config = dict(
    num_hidden_layers=9,
    hidden_size=384,
    norm='rmsnorm',
    norm_place='pre',
    norm_eps=1e-06,
    init_std_down=0.00604,
    warmup_steps=200,
    decay_fraction=1.0,
    doc_mask=True,
)
MLP neurons of a small language model. Each row is named by its layer, matrix (gate and up: input weights) and neuron, and shows model dimensions 112-367. Each number is 500 + 50 x the weight over its row's rms, rounded and kept within 0 to 999. Numbers have three digits each. A neuron's up and down rows have the sign that makes its largest values positive.
After each neuron's rows, "fires after" lists the tokens most often just before its 100 highest values on Wikipedia text that the model never trained on.

L6.gate463:479448481488477476505484579562459489461514575452544449474553513444534428437489525469410534525414514505495543382421565441493491518515446598516559460445487585476510545433479483523532510453592537492506497521525535509493538529539501523529429498495565445539437446476544452456564442500548534474577478492479492494495405463435441441419482589436416409523550448446528434448515484522337471542601525473553505467496368530545497494421383493490558447565434463519434485575492413480522535521544528585508534471504585533508555416436553541444502458492466449523478476444531488460603423520463464545504473500500503401509557657506520471451529538475476527569520551495470501457512568532429501487586488528472430491464435464435587478472509466459541508505523572387447512480540596550515449467589556
L6.up463:432477588502532445568555513529539517457484512522499455433515501468502533475495544584505550472479624443490470524468606461513558477484456511453579551446494543493468521556446540547471439597577476546414359484417570502417455564540486530510450478475387451474551580458397455499502506510499499450432568486498466458513500441504567575528474450481494476520529484467423551546547471455485490503439545528536495532486488530484539517507558469490412482516554450446434533478495486506420526583607520582508546568384440580565540478529512510449510601481502509588433600578467472521461563586506500437570517528544553458576483544506438511520550547529509529554459472537491478505510486424500548471544391496393443521448562524514619473505526456488497433498473511416497539475432546512562564495550495
fires after: ".", "9", " 9", "000"

L6.gate587:477484457491506515517498443439490502458565554499556506559545548491435525591386551495530547484424467485513458447532430559512509495490505469505429430411447442490523565484443459480402555537667434489503498536384389501522432377428485533470562508539453493526559535432474503484479419493484546503510505486485617478412571500513472500405488452415468558563556521492483570451519506478523477425516595609513411428518544522521433496588522498576422461527449526438544536516526509507462560550553481525397458511557546547513525464490629497536474546457534448464402463551490493508503564412516588426489563515522445495425544507552490487471468482554471556494576464500560407440588475420490570495574553521544507445563540471487536467536555401515506524490498439608399483450451501488494486572479394
L6.up587:454517452482552380495527471524544545435580540452401492433553536460508518551485525574564491413540507461547505530559513516499524519508520571454478458495580418498566490473520533461497524492384542564426567535599407554438436513489500577475564563487466515534550361516568454510423389560512433484606516562502475482574540520527472492428546540499581495538522483549494502527410429537528487510498544534497532502583528556545489407465550471507505555448516595554514543508548461491516489574489531443511590476533477561542506513544523532526515453412429486450476491529496473440474453520504521523476555518547568466508476528522493525555479530481469469505501477535489514471541581421448519580518489525486548535606525513479513521524541625609554537604470437453473484445412466574478441527460501
fires after: " ", "\n"

L6.gate1417:471471486487539518454434492507580496460447425503551491513436459450471490440528524510417487580519519496503490596526453481547415448462545519457498511522465464526530395451539537436577499560562499472544482469546532514528404499504480519507444463473504550486516509595534522466471587496444503456479513520533499410528513401505502386533473495531433520532495499539527532542480535520558481498507452539517535442409460518532537534438467531507475599538501522463579477543402487524477495578518445486531514539507514515500522448588528524472512549545478511535533443510546410547433429418466502501550476544523506566519478412471529427543444482507554490510491448592584501579548487479475471441588588431600519455448502563438480579505387452492501444555458505384600443506447519504450568525534468
L6.up1417:487444431498558512513499469561449507393536566506448530448440475431450510434511522535484517544516545566459551529485541463463514447632555545495371497524457481496513487529459522420582453471637612447446514561488496448433534472415588503418608545460567469438411494486580466561450501504597487491597574496495433530484438525378571498520513405447479498520512465450500452571460474377544465481398547539545509462427560603567525490506496489450457547528584478513554501522468480529513482422517532489471546453490477444461477484502584467507523543502519418425493486375510524436582486485521505474510487468434557505561480462460551503524488543509446508455457581451552446474475584572491528438597474474462485488552432499498520495526490444482482526459453477499499576438539586547491481477571535
fires after: "\n", " V", " |", "eb", " C"

L3.gate687:480499494540571462477618521483460586565577473480378586495616467482527496521474502577603400522522469535453556561464463515517541508509392440443471548504482522460541548536590486522493582502568518516456605540494381621470525467447499492594451444517543527526521561513485517435502523523434587508524501379513464414506500541549427483441554500474398418537546554504429580538558445467475565515421474560506576559506491514548451540533408442515512501487512534517586481541475451500538430556510539493509573481543506473577542492477508417478515441571537477617437576486524487482441465470517432505573489508449415459473550489543437567483512519454483540498495513435490463475602444423500458467490461580559421475418504503411543585558420475462459519503494486416405426576573506537508508482432514
L3.up687:475501472509572498448491490510489541543542512541410444426522458443586427425412518551563528568473516463465551512488446471499470571457523606529522502524557634415454446478496542348466509516484474489485572445539461498515466456483392548599476539486381511477492524515477547504550447534487522492467437567430485562608556419525455446394514521465532494551564455439543580537525461572506445513488499480460550411446496463486674512488449565495480452453568456455478480466507432470507558603476524566444501489557532421465565515499458517452409604455444505494491505424555485458444525490453418560553521509462418505568472511425433526488488508432524398484530498466535430477555436454483570460409474420422543435512515401519481481500442546561525449507499434514499468579468533490516481597498479
fires after: "\n"

L3.gate517:474593432471486461534450506492512537421522537528538522540488559548458564467532563528473579575519522436495434439545588580523543486499389488461521425400487534574541550530508481499404507543528553581546532518458507539583462525517480495491444408454607481575494503515560526503519425501409373499588472571452527432516570464551452502561528444515420442473440462506503510476499490513476512474443557508515552528409458544541461447458650512573509569513431544492522525463573500459511536471577506502436438436427555532469494454576576453550571449454442520488597563534543434515566517571451593503525430485476614473474444521485467497391485448498534574440462496423496475422508427490639496485537396442502576496469486469447453449484454502511552481472487423510483588575498562545542414438515530
L3.up517:517526467571498463556412490497522432383527402487516543463485528548387503558435458540441471552525464489570520516471481547410482445487486466527453431482521473549577433473505492512518356485581581556537488481549613498515451498491519429441569528468454601534582476473491504415510490482512526612456544474488498517525429531504537601570479456540447522514626463539509487540403482436511545604516465357473535413423505537521497468504583471505452493464517483507409497463554531494526470463475433478538482541464496469494484508522541535531495520512482511564495471534506472498558480528384475425509450436455469479506347467462496485471456467522504472565472470462536641554538571479560467486555402438472509581583486543504583486397423561489557535448515549521512586485461481460501467443558521
fires after: " B", " p", " Br", " b", " v", " first"

L3.gate851:548516438446547515548495444526495467482563531476507400473463516513453519496387481491481619509518497532468512527549614516508521448386431575506442486469487461578592603428481479573511404418417490518536528524465418563508494449540543523469400432505465453527605529567502496495408498402435581584475526542512459591587538466568456507486484572592488540510544503539597578542533620445613531468500527613575542460559508514535500518553452443531464448554491573459518491500513489579582409505565597518519483457502526458615474465429506499495496455541533475517489601428452488501574455581577522568601385429534553507458439490483533430506581520499544483526424419518555481510433566485510510631606514432537527499500514493568467484473462458411455519463475469490504524471603520489446518482483501
L3.up851:531472450514512507469582470470472460462483446513520482503512546508534472483580555603422545488535500452506540491484471519511515504441502513451561376518514519478571511562474484434499498559558480573518545519558541481598457439535530507428555535560481515503550504532462439534549506499480476540519383558545556483430531457614490490533467522557496490551609409520498454437519550559570518572458495455462494555439460429567481555537539504402496618464584540400536487522508576606486441495483462508463393459445414446552422516436420536479502502505629466496480434579570506576516485506465577548533416495461567540482530526486576422515542459548460569512492491481486504462533496485543458461556612534547569558615530585519445540506512460523446478533438515435456542445546536451516502576525506
fires after: " con", "c", " cons", " C", " prov", " ass"

L3.gate726:471542520442556555480505532515527537429421459514488476451455524416466504551560492454516420578420532495521507513549592499446557571517588482450510470454517536568526527514490508548517434606569508545473544434577441508523536581489557460499593421440477351521517473554475547511579532463555477539568469460493460514530507657382412485464535546433489532464511545505496425587519449524461488470552422523370458465492496459506522513502555512484434408520540528433499497588510498596457477497495547435543543632483587478482494501513573446398493586448532506456521504484533498622495547552514587452521438482485548410492419445555532546435480466433403513585456536481531587435439513544463526553526553401446429578522490508538491468570502527439546545575425441487486463431501483462524366602496473
L3.up726:503462477361652499430401552557488464409509454572483562491535534522457493486492457498509498539461576495469475489499482562437534512483506562436486488533407587424465452461492521510524563472557452512456491548475444467487524446451561483526503574471416451537534482461497477457595552523565478442474438481536514540503431452571506450461530581440536509519462486478494491493517391571456484486583457560487491587473526517520428447543529505505485555496445595474522507535607509491516447553529529464486540470484493472478587429523590495547533519519486451578541556391449438561531425559451483619515436418453531451511632548424534418533465539464513484544483534486607497411574436433523387460477487599489570471478555498456541485483493539581557504470525407457557465619491531539485416519456466
fires after: " K", "A", " A", "\n", " k", " E"

L3.gate715:461452446483504481462616406458480541447405496564481535481508544432494505422433427457490512507551423522530455499519490474546444481537550476478526498539511513532527398438455483550563487525509554477456377484503496507537545573519570574536526606503564504465534428354500494432485510574538500546523460502415517460496569516559524512551480492558409522475498478552433476460444534512522432547483481630530407402505561574401485478449504496460472596525551416514427492498500461490434524533528456539536466449525475465450500474463492440532548491438463502539463484547572624503548552477462474467552478542521480572509568525451557484560509513532488533490597550457597410465476536458484560523541523491531483561622458607533487500469589479613460515501417583515573538565528592432521564542416488
L3.up715:438473505372515484582533530448522499518550484408522539531491554542633525477438588480529521524511518483489482554529493505551581509470470566421500539562526521585475486606492488370552486447480453541486495476515523486526470509491455504485496476401426573583475547388496450531488540605446417563415462511460492468437552502449471420488491476581499564472502524574405525490553608491478508551471522508463507370566496552421466431557534528450469566411506452579575456503478602484541484391517569537510473529500569516470529500559489496541540514389481489524517507569482548514477525570450483477475481512448599426482467473570531480592536536459462509463462484503541459459417520453493476515545496531491398512528487596530487560425585512603555454548546474421526473600550473435439520467511536
fires after: " D", " K", " H", " S", " s"

L6.gate318:547525513560493489522525506493413521393543526493516523482521579470552582472483526467486451518510392548538432518486569452503446538495522470539536535517470401432434523415466539546438388454521552446558406430541456526440502493492460508486432480607534499500483513449473600401482503422493555498547547537499418510546506496484419523508387640381480563477531524485514507465523432518555542467399523418490500478534479491569414541539456493594464532523530472442514491471464459513589466567538521517476599461532533495408464502496416436415429529445524462450451594490461499531417609506537489439489493516463538497470546531406480525396543536563527533529436464561523499486488481437515486389505505416474489496429503559440498460499437507519431618460568477482373470524545514540477541394497493
L6.up318:499435441458434477584433504542440595485465534489539472508495474593507495500464428490528473482480536439540440536461491430577521449450502477514591501458462422453411473499492559495444524479557471421537492434508444513623563483505471494522545578600515558481413448478460524457523479536435512541548524518471517444535488453489462535550478632452507492429496508553553475496542433513503589496439507495466615509460510537504413523536525494562540545486615524540526435600528525440518538526545404633538619591569500491416410497608508496435490430514455465403518525450632388472408376484531488520484459475499497498525569473529445466458533495479451553505533456513542440454576482439570472422549493419497531517480561575504505553483435487432510572458530504484471483420466452474461572524558478
fires after: " on", " |", "B", "On", ":"

L3.gate437:473415544404568427422540472525503493500517472521459517406581521510501574553467575481453501541445603437452487485476474559449641530423459536433470453478421471437538521371500510548460468485521555497620464406573480480477506474527535353547547554567477506517501488536411525563541419463509557473572531448417476504485490463555526440504441567464469567524573543553461476521439518492516480484479409472581446563482486491502471543450562484572505444510554567455499456489434504540458577507518471404440538436490426497492426491563458543449547400529528522505500506486498573547556439516555474509473475556589491498438500545412495522503618499428469499356465516591433493489474492566482502417479629382492483526476563483585516435526477522590367475460542534504529464527538419513529445429503460
L3.up437:509560560399628469445398425567588606546631569460461491504427510519508535463415432523470438474492518514506578566480521497555543510424535456445457446477550431527592453553537503499529400491475509601484510481477471518448408460481520492473489449533519535524503553583553523489507547571483582476488455590461440456531594423465538445523462501436500538531595467522536508524527536472554487616474465482409486530378488511523496466563567510575538520564510542556563563518529524500507473514427501611446441540421483459475460462505381459555477490475470471505527492541502450494451410562530468499466499536554515593517411535450564458469491465486427569583500521567592513483427510559511494454475538520440499464579464465492468458456479522482520526428561535490406540467548486600500529555584503
fires after: " f", " The", " c", "c", "ian"

L3.gate1235:611606562518500419597501514476487487522532629467475488487463569528544547527541398454514468376528439545409482440520536600539436490512522436521560536543524501535513541481489440511502464432514606535589498456481552447488461526527431531533408472505533540509438392434485459520512432483498529498515461334476513526498527501558560514473486487444511526421535483441485526445544497383596457534525517531502436516539526547516541471482499589521546569552488532486515482519568409578646528531494531492558521569461524506500494479591525542429535560541567538474505493443427568460503531468462477562539392443473379482480591470505537397507477579490453434424495536486537514424525435422561469563416458531536483478518507567519497553522470542445555536477451543503546559413513464528505522517506424
L3.up1235:527478556531542500491546613481421415514541507489471543461508479516461408555457467494524453505514449455523425456560534522511585426521552496461491494526574473481478501628516448524365473454547510440537532484449477467463489545503511424478521536456412494519588395395524471544474538590469442515563555384485523493486448486533433529453531492551522557504567515535415532503511497467549521519536480573438517442547585456531481501531469546506580503477530547470408531480551546552531461417436523518508502557479448510496587447565546512479496515462512455541518594466464589573480494437596512476563478367477472518472518486541502457521551579570469448486542474537515510407449580520500536510476504507514574556513459470489478438474586475514497538481458402478484598524486430424536521481557508
fires after: " S", " s", "S", " B"

L3.gate889:447437502532524486429544597493436418464475492497480571495388504426441492516505583552449531508402391526556492459504411596459482571476484477483465527482534442646387458531635501536508495454572578549463463520466522440493514568605541482453560564589526407511469580520490575586572499571482464511517521431489445488416538487527470553409455565552451441424583589507475456425530496437572528531485488531516444576480476510457477481448536457460573516540602546444521411471432564584477493574453577600454477454446431534496510522483529439530608549418519538453472517583439536458502518505463451472452476525500458482485444525507585492467562531419524505459516492516468463445454455472576426408462499434482425514596496514469578505550525521492460490419402508448508512511481482450439506496547447
L3.up889:541438368483405452478466438534469417522475453437547498508479473541472530615503473517401495498511492553432515386470507473440508532429467542501484428445560448449481528555553523446534571359606452515542504393432520455523484500507440504476467473511575496524502440486496521517526524590433525600467460469544549459522480561484463505505477496443550424515515589541563449502519506526455475450582494440582538452440499465563535491432423486547536474467558513472572531461523527505513492569554561465474485604425478484571535567421451388526543500505542587526575583485555492490584426484524471524518512527512530524442500572414604487466428531496452532476493528579490541545440562448477440467428561511446547426517373587443461523492473452490423590479486529458499482503532481540408537528518510
fires after: " c", "c", " C", " w", " dis"

L6.gate387:483636532423504506563500421521470462497543486416484504512514558437512421484532483542465474565478512569617468496564500486540429566463503501508574503540458475576502394383477472511616592535543522528475513493539553463548455439464514426610542479546537489429510479391479585386497403486531515472500503562545540527485469493598504493519485561497486358548479422452568487397537515578551496496579504501481558572499433533522447533564552481533464500507418572696452494589516438466516435509536502481492523495532550542485528479484463427634481499536524542480539434488518587523471463521569549433606548447577451537436526421512476549487502427543577468515544483609479555459524488607555476473567513547428487429486468482502530478493471521462555537562425451373481532552483431575481448540514578
L6.up387:408455415541532492517486452561518440566515624548421490472554466557584468402464587413516530553509503478431505474572394511577487502532476539493467485510420459472492443527439590532544584412559477507516464428528495479534553461469479455534495476478461413517509461542548423468465398592490450464520504444503415452471555426412528529528512561492559422555485515455495487547519478549527565578432579456499473568609481559453532417458537445598483522482530435518501491511485499528483489488542501462510510443495441546496475503448530474550479607434474434454513562500560390519420448477482411445528550484582453471420535422455575492386498483501471516494493538484426420479511499547499478533497488403543548455490604566434487535537476467554513381566454537582547524443519544542487527482472496
fires after: " |", " on", "|", " On", "On", "\n"

L6.gate377:498488574393614533383603475497432579525520468507539472499500488467555417516494577456509515510483467507445551459587528483466478475459396412463447558435495486554589461479458545458523518518394497486559482545512535501505559617556469486459525450517498372506495566446515437444575483567578497500455549526521449484610496464546439532546487445587418499439498542429533473480509484493523508496546564397417472451495475501526490475429513568536610471535576473517480484490520460499458460521518560460499531511480498448462492524446498515483512490493438499576492476488479464504421453390503574542416408449472464462531426569490515487510475482564487411520543510473459453508368447602452517434543515504471443495563520519552561465491408543571498480437557529502581449589567538501523546477464399
L6.up377:543493578493539472517422463486418459487494437614534530561493489478492533506493480520560553503493406544432540482484475397526500445459371560494498491513332515533498583420424493542547525493477427472507499465433520507491544599497419484514624467557612489496506555535457523485603460506488516454481541490426447438474508554530505512493563506468485489578479564468482343483529459555401495527543545457455452541517530432447447419468455442451557478582591506441448540448507506513496458484494538449532479501506539483505591450474445528474465538489396447542499544503498483473529498559423524441513441475461422449498453502472522495506492493378482451502477401471543497570410421480555524507582481600507494528634538509468578419464450528550502491393520538548465504521486571607491480403493534
fires after: ",", ".", "A", " and", " A", "cc"

L3.gate312:497482447543415463422528506496576534467574508436515529540397536531515476460435551453471484634513502604496488553434475504475531530488569491504432547572523539498424497559460414451532454511595510574522609475524513520511541501406501543555551493465562544480552438445457539478524508485481467506605542546547485390513547451502531454555394444473559520553391503490478524475534502527540524453503486405599456514403485573522577533507483558419470498487494529550502495494521496497423543579605499637490557481398471428470594618491488480469555489508495582522481580420500422488442499454497442477614498613457572419557467439510653564453462528503533556470564516447469524471476459550455480448454540449520529524484427426408491467519427447565354468503555607562422485570475470499571619533488502
L3.up312:472504578541493466520508519506521517476441480478531558491513495543528468529518485546557395464457517534509544432530532396437575496550459547488511473539461524541437501567549472410465481550557557555475557534439453433493469492462485493473524505379477581525471550458473359434560548457483512512538414531433531548530517516441565478441474432469499531470531479420496489416441513511544568500475502511466513521415574560608549482529487509539492493480629408526429464482551473481475489462614509500508582489473499478428591522456434509448475631425534518608504478427587524510507499495520494473505500444439540442565517621571499449530458624429429513499508481497518525536507506538404525478478543547462583454446388490457520537464492512579476493549481524440523575490537583461533482493456594
fires after: "\n", " 3", " 2", "im", " d"

L3.gate163:442453537550507502565550459556500487470509542496580443590518534489524505452536514429406586453491509438489481444523529504504511523514468549583487560502543428400534524465508513452467591511575487585568522552521533473497521451506396583526532524478483520532546557516492491472441536516367498522546442486481510547488496549492443476530438439527432470586476437599468529397535468498473432500474564525522492511492588468473466510508487591516460545455466405547522392449489486629536428614515592508568531517467520450488489458443487530518418617447496487544525430453570485572487417427578524478464559463468446543463547414460427535526563517508468541491564664618449471620545443431567443509532531528529511423537517483530488500518492536516459512449463500508449568450535534440534591478429508
L3.up163:446582496462483472482507565452491514490438529532531492436466526467426504562507505520408562462458435395540400490472484552440494517547440665510539522464501497468547420609490559489539480469557548475442578412558438515518495549487570528514481465460479532471532467578507416457507548410581428435470506448533554504563417573531543583525526506498476565436579496562535477517398473501572530467540474497478543467579467543485536563443488512576482550353531515526559552506507477514595533555514489516498476541566566449536460517502596503456505600515400427513534426397479427542491531513594408527488524494498519497459474471506427556449498506463572499456574557559512560490507477508523542442514487565458531495475473496473501536505487493552366509535389499531455447570522458547473493517494482
fires after: " N", "rit", " ", "en", " I", " n"

L3.gate587:503485425564460511550453488478450440479520585487439541533551541554457477586517440548362477479383377542532526422505515483589460535586498444475579473561540535601484579454506575470522512498579497447486541439526414500509575465506483489440465401501478423414457446409492457528471392509519521474487537459507533560455472531500453415583561488473517490406469517493543498526390509436538487470451469455506424516441429455568567567533484597410528513471499497496490507405442520509501542525500424435516592493409568518558469506433475530515545403497471548492558516434440518484507520447482504462534475511494521529446489532508552489401441596447507480524449462548462516464499533526385486582477504500441587489477520507450520431594480502439495460419517513433528523451462450535427515471517447
L3.up587:474504459488449500459505455462410496464477552499483468519563502481490465526464542525463478503523503498580564530482533464435506570533567451538533493492465605550390501531514525482421516511614501583507505424489479576450521514484426467492447482473563532474498525451491463458432518514484475510450507578422642488420535527519483419519522543473547541423451502554443508543493569483482558473465433478501479581462490521609479509502513572571509438385558432568426517300495411554459579552468451488511503485524471559532523390507534539466499549552495575411566542476453452471533564536526501482523439370360632532534536508526544536534525503559544478534518505486550611542522523492441539579422506471456548452416491512496480561437596499567483521501451560555472484370484568544484402497489330
fires after: " B", "b", " b", "amp", " camp"

L3.gate1320:466523622386480588466568541624463499461514539513616507575547440538525460557514564461467464505510552460500473457475522478494611582428456469470490533549559484526494551428469646479460511489553518479468410529505479438517500462561506543507558578379469421467525549392517500448532490518551515501518556534527436446469451576525542476588468491413547433513478426524463597514602453527446566506482437579472535506450573500405467512539484471455553491493491445424520612465450485492524471458521579513553432546440590414530599498440496537483487630471449550547471538428529453483557416507467480591462505560520471482543532530515483474570566455495454439610474518523539425537464433475456510531515520510539496445561422492506483498517567509547450425507536453551460476523512415448515495565474564
L3.up1320:607393639480480505416536571507525518444455538518520466564549515538515533549491610467473423552554449474419443541507437504488485530400458523495476523569462411437493538407546571510494498411465538511478418523516520502450526464485420497494566500459552436525519490495525462532460534536550504510513517553554509487568547480486481506508476432476485428513504508545455555591533481486478420528466432531530442470552612500466452465525424493446510522472528437455572549478559516465513590530467551454511486589548514445490608572446514484505388585415401616541525548550469517556489378484526429402559496588556453478555571450559356538513460533421469553451446551496479501439441431409575531469486582520510537562536531535539453513466481494541489438430498495444506431493481521551501518446468462
fires after: " g", " l", " n", " N", "ir"

L3.gate1164:585468499556502464464442502489521487538456417497567495440480458609508607557474488356522481495500434497505447530567549516601530452437460592550500438447555487515514428473499575377520464525556590582421442562434416469505611552490598500514529496460476482566486553494502490481571499473491470490459425545437583427510399493496517491539534587447495568523452472503530525477644507463424555580497433424460511521489458464441522512525533541490536582489485531505502610446485449436466568465506616467493536482498522501489530497533450532506435488538486517524520486470533583521575552491513491547561604485499502557447478444574491508493458491436417527501630503439499482509383514480407530485529540532516452453497497534534527494576528529528501565432454549532489499510464516417475510563530485
L3.up1164:450567408480610539480349504492519469445422529462509486518513514406543506555491504455564543552535549426555442611508419492476518563557471496464470541422544371647484462528513449480365532531476472549487441468584573452510525451661547428510519610483461528585445521522504524421502571496430516472515541554430506467509509444499495461491412468563536466504441523489509458412477586560475601548485550477427422493486464557500560547555521473526517553508540479501440380534449525553621644562447500525438544493452499446422571488529409523401455513550530480591510500447557442430404480441475515492578433490530560522512441521507479552549447475475445563474482504529577568484471447452486507505495504437476522559487516589503465477500525590614470461565418436539391426498529480586434468447581494
fires after: " C", " V", " Mar", " v", " d", " D"

L6.gate187:530428563466487440499593541514489501520529503390383492453469495460502429423465481543531454554564457568512492493481441393479535470469564539501526510491509514481419339499423562488467549469544501455523496603502534470518521538411566542502488509569532468487442579480462519435583492465594495443471577461451490482428483590549502539536434571510487483511536520437485534491420407575528396510485490568498434472547524475545509523596555418500487592458492617547427560505477568511596554515598477545483440531470456590568522544523472540502546480544553513539469415491451505521387552509499504628507489506528524480510435567511530528495557589472580490516581521523577487524499494558513576508577443521473438575367515529451505514400547478483444509428521488553564362487466559424475516504460496
L6.up187:461502584571545589573514538595548583460451513454530463462420430405490554480563437520474525505465476599556495477486466433540529487512548333456418449587560480424529525492453467475394481575475580570473517527462504433511519427525497515414511462541565471514580467524596512482394454559400450613504423531483539510593563544514460446561497442434515568463508516601476451542482425548404448520529435491549431453490484463490559526517543468445419474506500555515606536441504452485520396469404482500460463443583500484512620496513488528541447548510463484503513517414511503542572582484477484535398569527451511527527513514598522493527511516538442434533501537491499504451521419505536481454445483467467549532505534491598644490547544503568520509575490539459496463416491493501506542489469435
fires after: "A", "C", "L", "R", "S", "T"

L3.gate316:489482534512430566459559434566526511429545466518517498526508467429425571490495516531527508551512526464498540545493516537527504561440559451575560476460545494569539425446574604442484542573509473536542493444539514456496420458423514495659425493552501449543608467468515444447469503547528611546522493494502456456438440509535453479437562473447516447496445467524503442474495500444514445492492439480502514446456505446435540553580422508459453539556423436521464449444524566589436438552492515457524463498527490495551544514469530454548556490538514515550477580519543485476490548503522471513503492529502446556511482402509388511504547457450573490589450545502469483474574570565490525466618542640589468557530521540427434528509532458545538503514497499604473456493487430471396472514538413
L3.up316:471526564594413497549496512373440450421548448456467534482484522565502534590532490498496437409533559493546400509469597479560598498357531536633509548577438599475359592548449516450461505476600465497548455383478491511484524568447419437462452569516456468466520527503522453507517543446530503553509491474481510403463441430545472482515533484468460429557429505504462471446609489474458479461538528454537485463482546553462532535501509550486507485433493449544511526496509588514470550526440560460512470455491477496542544465515468432502505467370532495507470415606517463521548523581461494450555513503462526475489432451473434473467468422472512359482409499498430465453435455533598547470530474604488446368538578489478423476518550502518502543493464436530506441527539483426473457490530521
fires after: " M", " N", " g", " O", "M", "ot"

L3.gate159:524549453469428474457440547601429481465563472565513433494447619465582544533505485451555553526514529527494508424481489516490414531534519394478543461485485509465537465616473502557423488557517469469456502510411496454519463549537566500488557568533481527489521552528493528619529399550460425464452487480517450484606486576517543509464507589523572507458463533444449504513534566498535562532498511562452537489490542415529601543520463521503473534490416498474542445481435470469568482538486506572564446477488477511435487489475447558464575448501523538522572506560512627428501439479510468528477464630552488551438465537424460498514590495433515527578484491564455375540445448379578514564564504501467441506556492513570485509464454456506595429544534439467541544553622449496525533360546646
L3.up159:537568477514449514613378458473494530440486515381494511419489597478484413574541479639541451506569398462544484458632540437471505448582491518515586508419428454499522440532523501522469487450502459458502446492540565513479436512574482525476587518464456588514434584548491525467626472524445516497497498427479525494564421465410436514559540449552430455552534551539554556521492517540487601515515556456548534469411533491458506564496448517524440462475514445502471488487420400467515409510454538560499447416466505436484463395493462552516479461475517513566500471553448518380552509580490532431481522564571502492518456489520547380472560484498490466571440425563542405500407473546505569554489577479527503439507471477494479526540424439490445501512466394534459563546566486468457443550495511
fires after: " v", " p", "v", " rec", " f", " rem"

L3.gate791:476560487586473407539532510568485517421545524600519464527470454547440537464403608491490521522314467504459432429506549426470625488505441544470531420523497566647484473561482490504554468476506458607449493485451574492480534485536494480534529552396494521524385532582491550494513537503522442474534513492507493541585488523494528650465445458504488502507523531450457566453495519435411605511514494451561405555504534460476509476612440452467503561464500511441477497553408527449424473527464445447470448465490562475415485504497555518486460518427441559524473513541503473496518515491501486503430426511570428489487465471642543435567467496416528509567545553497452463564509433488521520529597527551500469430547494543433521554486464431504444482477444503505479497479571537454484482530488512
L3.up791:446546530513476480507564531522638531484483443483456420456472471424565494495505532491533531517395452481509514443502487512408603569493543501418495550498479521463470571524488402536533516389534443560646531400400513471549503506531596555505486459463492432489480520554395627424457480526483486539525489473494401498464406509553557478507498451540448478611493446453487493509509431589454505523418547409482470502498464517543488450567458493561499555430525556465511529507548521553509534513517448505503532532534526501574474463462612450502580455387475548484544453431586523553473472588556482417471431418459455520510475434531523451429526464475577493519464449523426490526488504466623455478462504545475557562483648434586600478481541491487426505421517483421421521496473480474588485476553519
fires after: ".", "9", " h", "0"

L3.gate121:479543470531477513513461571510426497486503522516452472440476496530492523470505470557457524402507439469467528488546483544483508570476441427521489624564468491565499482553512439450472475529411556405495440447590509565497504494544534525574471470514572480566456525440475574509524540469445532558551605470475429500436452422458469556475413452498433473495488540590519517584435561564531518558511526453590496441493404483421471493478525580600515443430532498427497489543455501498499504548541520533426524500437472442491474549536512372457571458554420432483525472446478459476520528506530441544445469435464580520409522472562488514535466462464527523590494464487492378584464546484416478401481549487553480539437516589455530513398462411445556455520458428466450472494509578574577485468511515
L3.up121:469522540469554492525525544589500549455530526568466475458521461510516616500444447546472546486505434408634497410455528498554477490604442408578425496406528533535456508556447536478473570426491534463542494569476557526546556506450484613522506517519453559487523398380505498479491525430423487379527460505492452514506570443486459571466452452416490541512541511512474521564532399430491468514514490426508479435461485528511481622537545465557444519493502426544432445502446515470500449423556520561451504449417468512545486530483488562432515504466534541506454537502492534510431590452481465584454531573535679560521497562500438445485461572411455385457432547539535488506471497527439522405496473515444494574570540514545503443451416476547541511528398436494527499478455463461628480414538502
fires after: "\n", " St", "r", " Br"

L3.gate215:558583497496430427433504528512465610467446507416573552456493565487540474504602547538388456464456464463535507544522462549588602521506595496477565404562502533546549467488469509539457504472506521480577444523541564479532453528442483517467454496499538539493508473482390483500480516544491398624564515472496512500611538449469445484622571452479541485458422547515624477562531628561397536509412482595588462528547505530435480539476480558458441463472436459611472515546503434476436605469500536477504541524461523528547486504602411491524538509454468596441508447448589469513449462442534445473527473506447515490483483547522580547457505494627448547536509514521532503411427485533347557538460412528437462508552525492573457469587494482346501421517443516493424470466418525419476485466495522
L3.up215:494508564518525609440459483497534426605552457508523512470547589499488423522538544504494577556526462539593465463473464503502396554597490492524463462556533548442465514516568530529491488581562490464546466441449497559470492557498499468465539521475451486597479511525597442397512551612535446465495565538511547381549485498500390383544463431478469526426489556432479515531431552447552528453485532516405524514498416473512458483463470489488395460558514506495470418427453525489440473458458479514472477475544581481499530515466478489420513491458511524540594512562505500501491538482566396543503506553467564515483509560499555550484444450453540579508490524447406484581496486394452478499467533439628548445458469521526418423508538516615589504587553463523445591505510532520480579558507465
fires after: " B", " b", "b", "r", " dep"